Part of a small language model's weights.
Architecture: LayerNorm before each block, tied embeddings.
MLP neurons of a small language model. Each row is named by its layer, matrix (up: input weights) and neuron, and shows model dimensions 128-255. Each number is 500 + 25 x the weight over its row's rms, rounded and kept within 0 to 999. Numbers have three digits each.
A block is one neuron, or neurons of one layer that tend to fire together. After each block is what it responds to, as a language model described it from the Wikipedia text at the highest values.

L14.up13:430464505502497518532488477464513526507501491482516530439469471503497465523526496517478483493459467532519498520503487474528557457506479499516504486499504528468498471491509460493469515519464488517492518544452496481475529460494518461479499485528482498527547469511514558466502495533490456500552489499441494487481531473458497516478523485508512480534494489510479539473504543508494541487497
L14.up40:432521511504526504532501514496489476477479507499475513489532520512539453495520501458464481534513512543537514491472512500527529484503469518506474518488477495502538488464502509537455527495515513487493488514477454505516502473509497459493509476495522512484545545490490526448521536486459481450465548465481473501457495491462486468521546524491499515481487505461467557511502495520493461542532
Responds to: Be-verbs before passives. Forms of "be" (was, were, is, being, been) after a subject noun or pronoun, usually starting a passive: was built, were renamed.

L16.up316:494514523472481510516470495451495538527508500528498488560494466514496495519514509489467517530503540491475510501537454504574475457506524484527498464529508498529541496515483483481484498512462503494476476488423445504478495456465487451501451466478532520492483469490506495501469502515493520478508483472510484475519531453484514515510490504480490479481521490511503509517493489458528505519456
L16.up327:507467475506497476494510553490477583512507489494484520508498546523548502478464472493471528536511513518506504516462492490521549494551455454504469511460508507539504511525522498547475465508490499457500500497483493490498519491522495457452507483499501520515490487497508557493509468496465513522519524508556409493492519480471530517479506513493500462496466510505500591478504521511486485502481
L16.up861:485467491527525487540509516469525464493448529486523489478502539491517506563466512509525495507549533457482521536475529485516516457534481489536492474536493500552529524510522507538469485485488540484515522494476455510504513476494506474511495462554569504494483517501511549484482529510459487508507490477507476484481505497493519529483521528461499496475501506477458519519461475501496522517464
L16.up872:486483516490468472496518497556460537494485519524496515528475486490510515542557500566550501514509503501487512493538466508500513463501504436517483508519530463510517537472511514548517455497494500484449530457473494494458489496489479456494487503536522507516497538508514522445486455528503478499538500478504458509530501516487484503493517524513517532476491548496524522479483461566486485529439
Responds to: Noun-completing suffixes. Word-final pieces that complete a noun, chiefly plural -s after all/both/every (counts, sides, areas), plus -ment, -ation, -age, -ing endings.

L11.up91:511493469477487509492522502510485476507458504496479547470476519527496523520477487499487510526495523498485472464486506497493470489501507494489527495472504508486482479498496534467472496486481479552481533506501506486550496477471478501544534517479508496503516479554561504503527508508481511524518511476490526511508521473521480551515495473485447495491519496485503484478518530485499505492451
L11.up110:476539515573470542490459499498521500511484507509467515462465460495475525507528477533493461516521491528479481538480458515483496487531491480495564472469549547474535487481503486531480497475521542514472489513495529509506504478483537457501518496525517486502511507511476489487448523494490524496551551521490444483546506500513530464510518493506504474544506557510498488509520466527450551495493
L11.up121:509508481499534575521508493498477486549539520532539530498503497458485482493454437501477464509527487496502528509494513517469499515488472503414496491542514470488537517532471486495466504489472504551475531518495481484521486516495469502534528488506508545520518517506525554473494475494486503503517500521473522511496500504500477542529490490523463508507504519498536518478529524466548476480476
L11.up163:505506452513479556513485498506469542476442542523510493539494461511464542512551509511502479469503483508465521526472516512494470484537491496528502482499535529480522479537524513560477467480450524512503480513511493543494493505496494464523526452484482511497503475478482482461483503513510496542518433466487533490531529545522522515525499508495470458475471505502513506535523488492517508513519
L11.up314:508514450569476506520513487462542474514459491510479478530525511505535464466497496496491489462526507480536478492511465508483492524498482481518481502512522521529541481481496455502446479484523513495503486472498511534479507538451491478507522485469516554491472481546468502488498517483462487533512481476509486491478512526532535493520554484489508513494516539555489501515523493534500476514460
L11.up425:479487503511510505495478506504489505492495563533504509497528481476531526500529481445525466487553490467481509510510503484531481506515467465484528506508533470523475505487511484531491488488433477482527491496463527469487484535503475497495524501519499511516501546512484525481460462508521463523501464462490483521525481497541490446513519493522446501527518480542488573488507481493520455504509
L11.up591:541527489500448560532530457458498442488467520542526478463507528489509511476489470517479480564469505537456498504537497511480520506491573495476483499502494519530518485506495495487491509455502535510471493466502516542496473470479514514529518487513504481462471533494492504453502499518497518527508502518540517498504503538465506525465493541527511501512506526471532468477518504524478491546478
L11.up786:457527505496519535488484495470521504474522514484528509537555473532456518487520479535517483510534534524474478484500552475493508513508452511474493478479551511475481453502472481485485521469523511504506507467493532543494463508513461487479523492501495547502517509492476529509476474522482483455503466493501484481485532502489465480497494491508468452469493539500562513482542486530514451501495
Responds to: Main-clause linking verbs. Finite verbs right after a subject noun phrase or pronoun, mostly is, was, are, 's, as in "the unit is", "ownership was reclaimed".

L14.up77:485490528482486494483483509491500489457547462513480531540493510528518424522467459509446497506506495513488496476487524493486463495508523516528570508528522494510479504523478451517532485506496473519499511526489511487484529495535509483502503439507537543484520527503475461530482489539526447565520495503495491526443520479501504556465467489484522478503499476477491555522544494489455532529515
L14.up175:481480483500510526522521532480498505480496508499519504533549501497512527548548472471479478519538511508498521520500485519489492524527475486503461480514487491469501513491534458470481510504494490466498540485500489485478477453506451506496510505488522463512510513516526491549499515503510479493505513527464482523442512541487514504496520497497533514473501465487532509536524472498488521534488
Responds to: Capitalized place/nationality starts. First token of capitalized proper nouns, mostly country or nationality words after commas or in lists, such as Finnish, Finland, Filipino, Canadian.

L11.up185:527534504506501504516508505472550503523501447500506519509513476491496543537470462492477514497485492507448502522496519496494496482533491506514478481490464517474499483507508467506500533483482476523523523450472486520520441490488454472517512509494537495481509520545485519491504522531496503499507492476544461537533494537474515502509498491466473518466486446478482508496499488498513527528498
L11.up312:512439480489471531524519517477507496500533539522513486537518447525504496530535457517495455535500541485524514512551507479482511492509504512517493515520509494495499495504509507510506461446482498497504497530477504529534498553511485481461514481506526510463510463538456473489500485511470514524508483513471488489484434497481526512479480499538529505509509512483505460511482483495512450484488
L11.up408:523451533469473540503504548504536467488477450556513472479496526528488473514496504491507503512497507484465499468497491487538494463511488460489498493497537573526505493526536526514505476541505479506503533503494506480509466496490519479453498471482544507517517476505504538547507499507520503474522491482502450441510534519448502478484508527475523502456529426480488511522518545481487464437487
L11.up489:509482525518509480490551534487531463534514498503523530468484496558504530500517467490471506514463512492533480507494504460487540501546507507510469435521537546538497546492501509501480531453465506524499492508508474490502485516500551489469522537470471542514495471496478481459486466523496531494533508488485476512490474529474498531492484477494520507502518506494507469473515532457534519507511
L11.up500:448514530495493493506510520494512496431482525499480496539540490472519510508464498469517472518496510547495466474470480473510476471537474523446500457532491476460471475483502531527485488519491500511498495497501475519469523484506491511500503514494491524503514522506530482477485499496459471503512473486516503453540511465511498521533490533486482517514512568506496498536481512489526496536511
L11.up746:526459506490535521519505486498500505497490417532511479513512513514464504531466491524476456538461513521541479523512505476469509512507492445495475525519511503487465503475554491562477499478481489435493512494502494502512486484506544507480462517483527462489503495459448486546497494523484520523520493493517474449479518506505528476507502518469490485460553514533480514509477529471540496500477
L11.up980:451504484512446527530506481489522527457523484484537511490495491532517493525530520450481501480477467490534510500482497475460517502537474517486488513508483547496506519521483543527516446518498458520482526493502468496432517523522456509501453536478526500484538477524480487502529482525470513477510501502475460461532485494513495510496476497496495502533536509497514523512535480509501503528538
L11.up989:493488525504523472513488525478513467491511520543546462508474498506516509499522435508530486544499522497508494473459511521505541490543492500513528464500512473472502512502505515528492439513483492483536478474497502512541468507526489447505493499513508468522485481537451479503450517485489513550491491523511505501574514512483484497496506521512480530538490475489494503503496538529522508457511
Responds to: Word-initial "con" prefix. Fires on "con"/"Con" as the opening piece of a longer word, e.g. con-ditions, Con-trol, con-certo; weaker on other opening fragments like en, on.

L11.up57:483488495499495480492490478517503497495474484482500520494474497419509509513505538478478491547479530442522503454490497521502494506535538446500508488469499513483502475498468507503559475485532451508509486520485533496523511508495450503494505502479503523505510516473516476478510526500485478476496458535543542472499502445521463507481510525512504512486489494449541487502516525446492497528531
L11.up158:485510508481521534523509494477477525483524511495505515536486495482539471467527530498501499507481497516496481452493492513531488517490524471494486506551489551500476494496461471514487493523494537483522478531504490496490499465496466522489513500543472471477502477506501515511441499490513526554473518456496487477454467507500501517493519480544508506481485496532484496424518504499494479485467
L11.up160:523524489495474486501471484484494545502514474477490508518482486487521531497532500514489511526479526489501512559487452508509505475529505530480500495494524468545484508481469495557505500492549464480518492528496544531475507550504496540491505485477495540505447491499504484491540515478503466500505476497461475503440510551490487496533516488496528487482507514493473500502508521493501519477486
L11.up176:500508500451501520536500507520519465503470490495447463545465471475498491478523470500508503493521489530517548525499556488484478511514548541486499482477485455535489505489486466497501481519528487526473457540533485510520497485476488497473567471538528505476493468465495503548494503516449493510504505459486477504492456505493475493536505505497524506530460523501486514477538489518482470446483
L11.up217:472494487497457483470517478515485495475500459497465508517532506514495490478453507493556496501521475501502447524492474535520517535530466494465481504533552471538467526491499492533458447483459480524501486507528536491502492477512488485458512546542547495532510483517523501499501493500535524498454520496501495494504481479481490516502474528498511506489488492466417548502545532473469506545470
L11.up349:501487500515466488493471461533524555503523503502502516509479541517531516486514475472493484526451523478549524500500442489463479499487556488490509481506510488530527470472536517498485452455474486532504497538513494479534494494476513493513499474452473484508517506522503487485489556518492500525496480487511507493531508515472475489512461509527495483474510497512507499495497486492482530453497
L11.up601:475498505494513466537530470520457457500517504509485484521518499499492580494510460497517533503477522483487513514496439509498525514540530479518503478484488464540479507511499549499522498511498496490467502502501520528464485513526486489494511518518521511503514483504496515546538502433531496483526457455516495521409501482490480476504515491513490450537496471467511497495540543517510496430488
L11.up788:503514513477437473538524463509511506477494502499504525508537464443482503470492459500544515503515507508488558543512527514519509474517538507523456512489536536493474518541513489519498473467486476473496497495486493486460491476503527458484468513515485495503527516515450504547503478492514551498489484477487516523503514494509462486496481508516466491478519512494525498469514524441517528526497
Responds to: On and ra- tokens. The preposition on (often before dates, as in on September 12) and word-initial ra/Ra pieces, as in radio, railway, raid, rating, Ramón.

L16.up78:526470467476492532506516472478506474490486518513511432497454510514472519522487526494539490472460516522470503465489475488479496508475494512414509522498451526479486515537518510474491446508498514461520511534510547474472507497487497531477529492496507487525522483487476511502481504474518482527537488507489476563505481514528494491507479491485519513473494489500516467517519493482519495465490
L16.up221:468525479523480482526493496504441523477505523528457455509513478507499502491458502497500455508478508520491517507516499496461507509548559466453516434501485540520519477522505461458542475518533508467489509480492517491514481503491515489452525481518517541494486468506526537493530480470557470509518528507452471530464490503471525502499457534492513515486474481489542549540470479492474472473489
L16.up633:497478523456468502534525478497479518487514475502523500527493468513470515513513500485546452473497483489472499552520525493454497498466480450490509481455487462455465478518519485451492485511528520484492507482517511485522482534506553506453494470543506502478472524504480530497507490509498542495534479494489495497474483506508539488536495468511468509542515514480519561503525471498485490444520
L16.up896:477506494491542509507501443472450482532470512524506504535489506501498461515496479462507489473482496525518502443502489545521499489483532469545498513492484490478541486527489476441514507465528507481476561489496519510491498472488494528498486513490495507489464533505513515484518503462472474473472506496523502462473471499516463476438518488491525517495541515506494527541537505499534474491514
Responds to: Adjective-ending word pieces. Final piece completing a split adjective placed before a noun, such as intern-al, neg-ative, sever-e, pract-ical; occasionally number endings or a.

L16.up376:519520467460479526529530526509522520543458483490477467493441464514478517511528466510499499535551482501460523504515496535477505536496530463512513505508544445551473534514541485511519529430473491471494510477485492538509458488456515463505519497534507517471479479535497502532510491503483465493487507477477491504495527513514483536492506522511501548468502468514506510447482498515437510515536
L16.up394:486505525501495476490526468517513538501492481474510497513528495491503500479532480559520523512531502487461494525516495469515477495496529492448529528514493473517469489506512479491504462466514538484493503515451492528506454516500469499474518516458507536497444443475518493469496509499467528502471488491553450528507538465489448550513469500503517536493493485523528478498529495514494501539518
L16.up515:489525444485531512498543497504540481497488472506479479499530518498479548511470456564480489497500519481487484516520546510513499505472469477456529486504501479500508494496532460493545483453513500510497497495490515516514500505492486525441544518513505521494485484526506476522473543496467520487522526510503444531537527471481508529478450504461553529506492487497488529489498480499541534482489
L16.up675:492521479501465534497491463490492504472510507494473434484492502489505557537494507475477541518530469517499495503495487491510488532503497488495528485505485481516551451496521454472516501494529485491498497467501480531487491478498501504489493496532450527515496499503477492571484485512509494485573514508489481513485498529491499472494520482471519515497431509460511541473485491473509499505485
Responds to: Separators inside numbers. Decimal points, thousands commas and time colons inside numbers, mostly in table cells such as 17.68%, 8,348 and 3:18.

L14.up340:579510570473528519518515502482495511472529532539476476486535454510510533490452499550424479531505487495505507493500502465514464516520515494455500483516526474504535513484508493476485498513477486493526496488509470510514506496494495495534521496496509516500509466490479536501532500499474502517497515486536462529529550509517470502536464462483499551503514493535458504508522529516494488482514
L14.up823:495506509521511532504515483482478509528477501520522504438505485563526469507472520474495519484492489515465488467486458456506519536461508458480473503458513483479507463488488505505466504502496478477471567475564495499547517477549502471508534488469504521530474503477480479486507538460510467519488515473531511477500505467508483479507503509523480496527465504510517434521515473482538523488512
Responds to: Word-initial prefix fragments. First sub-word piece of a longer word split by the tokenizer, mostly con/Con, also in, pro, P, as in con|struction, Con|stitution, in|sists.

L14.up108:509490477471519511494501501495556490462502448502500491488527539546491499501469469492499476516532483499507437489502514518496485505521484476454469500497484523489460480460491487492541498474460517515536484466478490511474475496507507495459497497488508527486499494536478528507449498502516453528516500479509496495473516506506518520514483479485482481494498526517480467511471468500566498487569
L14.up471:494490485537525522493498486549520518497517506502531487480520463505475517529501503514453490522450498496546487507524462538498462461545532532526527526489536487489518481488473494506428536511502504501489515456464479475485502511507474490491443488472480436513462491508494535533471513507490516498529476520517506465507574458458525498516514498482511511525491462481482514543488488502505507516488
Responds to: Empty table cell spaces. Bare space tokens right after a pipe in flattened Wikipedia tables, often blank cells at row ends, plus spaces after commas or periods.

L14.up137:505529516506504506555491462501468499484503512509488501449487502504525494485490496505473505542524479526565473528472469452504456509535527526490478473491518491509542473483507551460518488531482528499499485526549481508518513514478510480461498508474500478498493510503510481491508535507512479477511552508464479513486510491506454429492491513559531570509449515517490470477500517514490531451508
L14.up308:517490559520516518482516509447512460515496498512544487500471494479472492458530466509569493535517497488536511501515468460491453486497497459498465507470494509499468520458505456518539467510517489485502517533539491465542502516513542477526503467471478502556458490470464476510534523476469480534523495495524495506471527484488479494485455479511517519497528538520500463474522539538512437501524
Responds to: Decimal points in tables. Decimal point tokens inside numbers in tables and statistics, as in 6.6, 2.4, 46.46; weaker on random word fragments in list-like text.

L11.up53:490510477453525496505469453482552506495483510511507526461484539527513481462538499507506463465500517478461567474481509441484491526511501498495500472521518506518515506471503519515496516518521505477453504479473514509511549497507491455481490534489505501498509514456496454522504468507521496522526510511495473491497526509491536495486502500470484530481464478507495496504488515477478494488518
L11.up187:515513466446483522496478508497518523531520444487504434504483487521519434535474501506499494495530470533482555509542475496536509506462482506529454479506527522487460519502514522531502496459501523498518491503491548495502438533431457516497471504485476494480519519528493515475484523510522442510518490475496515509538500482517478554480499527506469468479475514505487537526478486492497544508481
L11.up400:512486532532495480503484490511473523518470509504503475474468517497489523492485522527459507527506500533529527494495490525492500494491506493524490496555517484497517529512524503537505498506511521510481497493401460498487477534455549487492484491477516521465544511513509495521454471451484501550507472507497473486534503481484486510489496508468492473482593517488498484491499523483504511528484
L11.up513:528474483534464532518525518532511505489479496475511473540481483510491448509491478500527458512514505494548521506553503500503483484478511497547465446524521483479503505513507488487511486487512470516522499525495490495501471459501511452466518543527467446498512522483534490546469488493515524519527478523508450540533504527488462505478503492476500489467485465525504516515491508455518515506494
L11.up550:516527508488486470498479472521555466471508452498479491494506512485503482481517521465479541507484492522473556482495531499526456469519517453515504466503475546526540513520527498512492498536471483534513507569461502522499519500486487498523539499541452476469485539500473471487459496498537495455536495498513494535502469455500487531479501466517500495504523504516456546515452480485512538547492
L11.up974:518503499553497474545487522527532473488499506487495471543525525462483460516497516464490505511520479506482533480532509503475510500539534476478538493490501532441506497494483504510476510512503512519504479495463486536528508540516496524474495499533516491522533551528481463511472502494516489498479519466509504511495518444447512531493476501498493504488549486486495504534522512476443514488518
L11.up983:510509534486504498510483532497491511520486530486524513457493523554535531488500551492483493490481546499458493494507484499527505504571474471500528462462516523499553517488481494533491502483487523496487499520466537459524542482494500483510527490509445477492548520531502477500471507476497464520476463499552506499508492487507500490458513490504476496479520512515458562504474456512503479532494
L11.up988:515463509509538450526475488511469489517489481498490500515505514534486468475513488476487512487501496497511527531505542514529499492493524501493513474526517479484487472507527500484500471517518466553459524496478514548475488453491491475507472519494519467483515500501477482429519498488547459496500521508553477509512533500484510521475506499509505475502467493495516519488532499477480501562487
Responds to: Noun-ending suffixes. Word-final suffixes that finish a noun, mostly plural -s/-es, also -ing, -ations, -ies, as in ambitions, worries, restrictions, before punctuation or of.

L14.up486:519520543544510491549492492520510517461513483505501543521481529503486519464490473526531481482520492495504511511528491511510458534517496496493462488549484495506502488491492477495487529533503506475500468496513530519520527534527498469499496520514514476479497486457502540512470497532490471465520484430481514490536487531536481507480508540464472486492528519456495539516583502465501478528513
L14.up743:550499517517491476487490491534495506476516476496509510481512487509487479528533467526473494473469506472495492536478504522472485449498520486550498467495496468515450491494491514488480502473488493484463453521489461455495525473503492469461508483509469525474494484488482530456517505515530481506477462475474502549459517517498516503558510501470422511525532461501523555492524485493530561470461
Responds to: Date-introducing prepositions. Prepositions like on and at just before a date or place, mostly on before a full date after an event verb (launched on, released on, died at), plus table separators after dates.

L11.up65:480502506492485549516505526477519476498475487497473502517497499514491494480491513503449504463482475541460524486527502482476486533512487500550503495554516502530512515515499482510462448506509519477526498487497511502491509523490503447510501478499466515510544482531490527518478508493530472477529483493547440544505505529465523552490537498473520504484519507564543520573480512470495525452516
L11.up95:508540493443513477463496515473472465502517520489513526472428508499540533521488493497521541468475517505510509503492490508525505494474466482509484511468499522491501474512517482464501479517527482504501546508469483456516496509502447468465532552489478520482492478507473463502527453478498485501486504506502457467505515501486458482513543516481512549472491494523501520520450496455507554477491
L11.up100:454526511490552511488515500497544488497479516531545492476507548533479493484520473503504468479509467478482522496467506463511498501499505527507556471486481500558494500473518503505529493525531495504449490526522499484514531481454484484488516500499505513508495515525460578509520465462476506487535474472487499475499517501509497454491471511480526505475497511471479558515468538472492502499518
L11.up157:557485492482554502480505488470467487507485494484479484494488523558518516497472512512471491519490527458463514513459466519509486493479484527479519483521478510485501516533495502465530501470448483482467491541500551489484466501489509498501451463512478528514493461513525547515519509465485523510503471493530445505470470479508500492502506494552514469468505504488473550533476519500477503515557
L11.up295:511527520491523507522514516498549505498484512468475449515557478480552486488466458484479519530469517527478460508442489511524458452494478475495522470469518527492512480512522492548480473509501520490473510527496474484470484493463455502495496503503492556509483491460502497488486522477482448480519536553506519502490484478519508465485483504536503476494506534572551528511494483483472502483499
L11.up303:487497449530521510476541511497471510480516503509502488515483512529507515490507530499516542508467497509514477464504525483470487457495470445485520494507556542517518492516456519476487481521442499513517489467456479467511546493485489469537527506481485505478480501519494468535477475516514518516490490501490523527499449496484519535495492495492510477501546483491505446513469497531496465499491
L11.up965:490491516471556535513517480501479493462536531470486506537501496498524533512486530456480501474468504507509509506494526503483506556492485502514482449484536511484504553489506476451509468500536566504470489512476486451515502507518493478508533510456494515518487466545464516496510492494506465482534465544515478485481482492502461452477505477513532531494467496514493547521491457505496504498549
L11.up1004:505505496511520489484507479495509491504504545493480474542433510522498517549484502523452480500506530512486483487501541517541480463519481531495484472479523505485492511490510488494535490460509514492429497488455530488499510515465525499467491535472463469470513463491473515493558512499513476505540523529481484524504529446484522516510515487484535521501508480483499497504478473456489496546530
Responds to: Nationality adjective endings. Final pieces of nationality or place adjectives before a role noun, like Portugue-se footballer, Finn-ish journalist, American writer, plus other word-final suffixes.

L16.up414:499485534504452488468480451491490521470538465517487488546548491531477476468465470508499504520543499558514492511528497490485499511499442485489514485505505505492516483492521528538475520462469505496463475488524459471462464514506520520485442458457513544482523441499475506468494502501469484481521507513493501494483537523497496499488508549485496497476502464491526531494553560456522498485523
L16.up614:466510508523533561521517516485501497478511515496533473518498518537543545474444486508512443526474487503548496508453516486465461483496531502467463481518445538521515497528529456491485462528499475453519511510501491543542505493491545449513491547527507501431468502513490520482498484475512514492521504486489478513516550532512492550520473457499484494483485469503451545491509547512475497528509
L16.up697:515480539508476531524507495503558518532489525512548462479507528519519524490474516492486516473520563547508484463457458476509505531459531471479502516512497492492559523496533512490446490467473487539539484488532495489507541509475482509509477508460504508494501488536499510481509488535471535487476505455486520508499482510442452509490466511533526473497471489485518505473500541492469466495486
L16.up918:509507540491487482505502516471485439479526523474515476513506497562514507495543483541466507463552480491545527499485494499521508525524472501505483491496476455498484495492466511532481518500507517475473475493518492495534498444499499558449528490504522551496531434519477493472473472495516558498549470471509476490496528520537437525525481487519508473527499473498502478503511502459490434555499
Responds to: Mid-word subword fragments. Short word-internal fragments in the middle of longer words split into pieces, such as ten in extension, man in commander, fe in professor.

L11.up58:472571528532519520495497502500552522498535531521525512534528511470530516508455538499487502511530461504485547526492474521502465534467530500503485501479481503556537502484508509521502499495474484470493468494478533489495484520484531511509488473505512515522539465461469462519428472534483520502524484494500489516467513530488485525539526476494473527462486501504464527500490490509507482517535
L11.up130:488494464478463477525496526490497549501481520503538473470508482491496528510480516477467491412545508490517510501490539532502487517511454507510497509492499507517519474478476491471531505497478540502501485487501506546483560484493492474539515518469501541434499504482482481488484507528542472498490476547469519473510506455452487500485475483514462501504515472522491490525512477466485500523473
L11.up186:494482451549497472533497463472522495487544541506478469499544502498509434511510508501501542487504497544454516507498533519522480487497504482513509512471493470499495503531490499472505495479494502525476491460535496508490481458522474515502488542509533494501493490460489541456528497535488506499514453491531511512514479483513507500542529494525472532475464486473482490533520495522492499468528
L11.up448:418513516464480534514536484496469504471532520484500506501508490482463545492500491524485490488513452534480529481489456523497472493518545531486493509509500508482523485494499496512477471508483522528522511489540519484515489474510478537532491484500523461537458503449556490521497491481514507512465453512502536494498452479492534478520514518506514508495483520474489496513500488502473512489512
L11.up496:490505503539478531505522499467521461518529470470528449462533457472495488497456500481509513557504482529501526516489483520505493530502488500496568502472492502499465475476464487537483496499453512501501512453488551477536526482533504521551526511476520497557499489472481457517523503526533507480490469514501512504519522451508538495557488488504535491469505470505520449487507516524481503475509
L11.up605:514525471518466491513507505478524517514455518500543541480497475440517489518498474528502527503524467480501569558490493476516508490533477467525505501472489503500489483546491475507515463506536517488481476494503502514489464531485493500450492513518467519497501485510493483500473532520541523507484510517466525513511484473503496474525467457485474534520495489493490544494501464500525504530498
L11.up704:479517499517464495560504520484531504494543492522570487519497498519485497516531495574466506495488473507498512523492508524482491469506514499506464483512476490517482500536482496488476508485489516477476532470517462508476480481534530476509574477482516503514482472541502493546515528483529542509482510503477471506428448496495518454529540496496526525498468467496494440491529503503448508542477
L11.up973:505477538455435506492491473485478489456525498494523502468476523548510465468481507477488512478515485493509489532531504481473455496521512501517478498498515511483526507447496522500487488473513497490529522483503499488517497463547548505474545454503514524530463514519490504509492477502499522504488535482463479522478509461504505483429466524514510536509478479507486506547506499492558479455488
Responds to: Abbreviation periods and word pieces. Periods after abbreviations and initials in citations, author lists and tables (vol., H., Benth., Hook.), plus mid-word pieces such as il, al, ted.

L16.up160:531539522447478499509514500493484535500443486439492463491473533476485468491496502546525480537492509512483532515465448507490484548505470499517482483512541496509518443470471477513524493497460519483477491493482497526503513531504503516527507502492466513511450550484505495461515485478513527499542519522539568512490506480508549483532513476503518502482495476475479484492510474464495485530512
L16.up560:475454500546495512526511488511603452527470493541516494523483503508502500541465451529491478501490480476524510501477486522485480494528493541528513479485500479476513526535528490521493473523477478533480489514509516497466488488529499452502522507540482492497509488500487471497475530515480493529526478512512506432509515479515473530535523460499518495487508492499485486473500518499561504472515
L16.up736:507496532503460502490478491503490497454498520546495519519517505497548480499472520504500517484497492518487472517456507528496546498512508526487519519520511525540502494478540538495494517483529488511458493459474486501493474495501528439473503504518522432497501487495468512510526497491507509518492539489461540537507483522451466433472517538447552524489495490472497546476507477483496490483521
L16.up1017:505522490503513505512526487512474504517452488522504466522503483485492529507462460468474512530493489472542514478450493510503489498492546483533490528517521475483467510523536521506499507496484485470488481484504534470510472523513525494484534451500541474472509482521517538549507523483481486492472524485485526474458496437444506460500512518488504541489512485487458510471543512495500487514496
Responds to: Boundary and separator tokens. Sentence-final periods (often before a heading or new paragraph), decimal points in numbers like 0.8, and line breaks or blank cells in tables and after headings.

L16.up142:511472515510534539495446460448443527510454507467446498498431502466481527497486459520480547489512480496554485514499522475540493493475457476453500506468563506517480481503504499517520532507463548458432483499489488481464487461498506496494546507471486472507500470504510475499454489468503510497476459485515516518534485514508492470494509543448481498481518528465481542509550504522492510524478
L16.up256:465537496500548501524491495489485476465497468511478471516463519448493475490506510523489495473499492501539503471529498534483512530436443512486445452492524499467517456512512481562527498494499479495479533528476482513508480504545475507485480509514513511487505517522541528474503477502479495475484447500495483533531489484505519490505533518551562501505510480517517537496487523504519471533469
L16.up628:519541494510524540519481493480508534484473490499463497560447512489528534479467500501516519502467532474491494555524532497489472498502487446528500463500519516516466488474504508567504478522488492491517500480513504504496495532462446503509529487484490471516503529504468509505466522515526453507508463477483491471526495467500489489484547516480495514463512495422491534503532467503493513548438
L16.up950:494498479571481512521508490463439523484529506461499477537507513519543500451559456494489497519475535465524479528526481526465509486461507539503512492483505482507461470531470476515525487422446488472480508495487454537469468523522534472478466516485454509480472494529491507505510512505459475512470504497508517535482531489498534458538513527464560499496528531550455533485528514537480542472519
Responds to: Descriptive location text. Verbs and word pieces in encyclopedic descriptions of buildings, roads and places, such as " is" after a named site, "side", "west", "storeys,".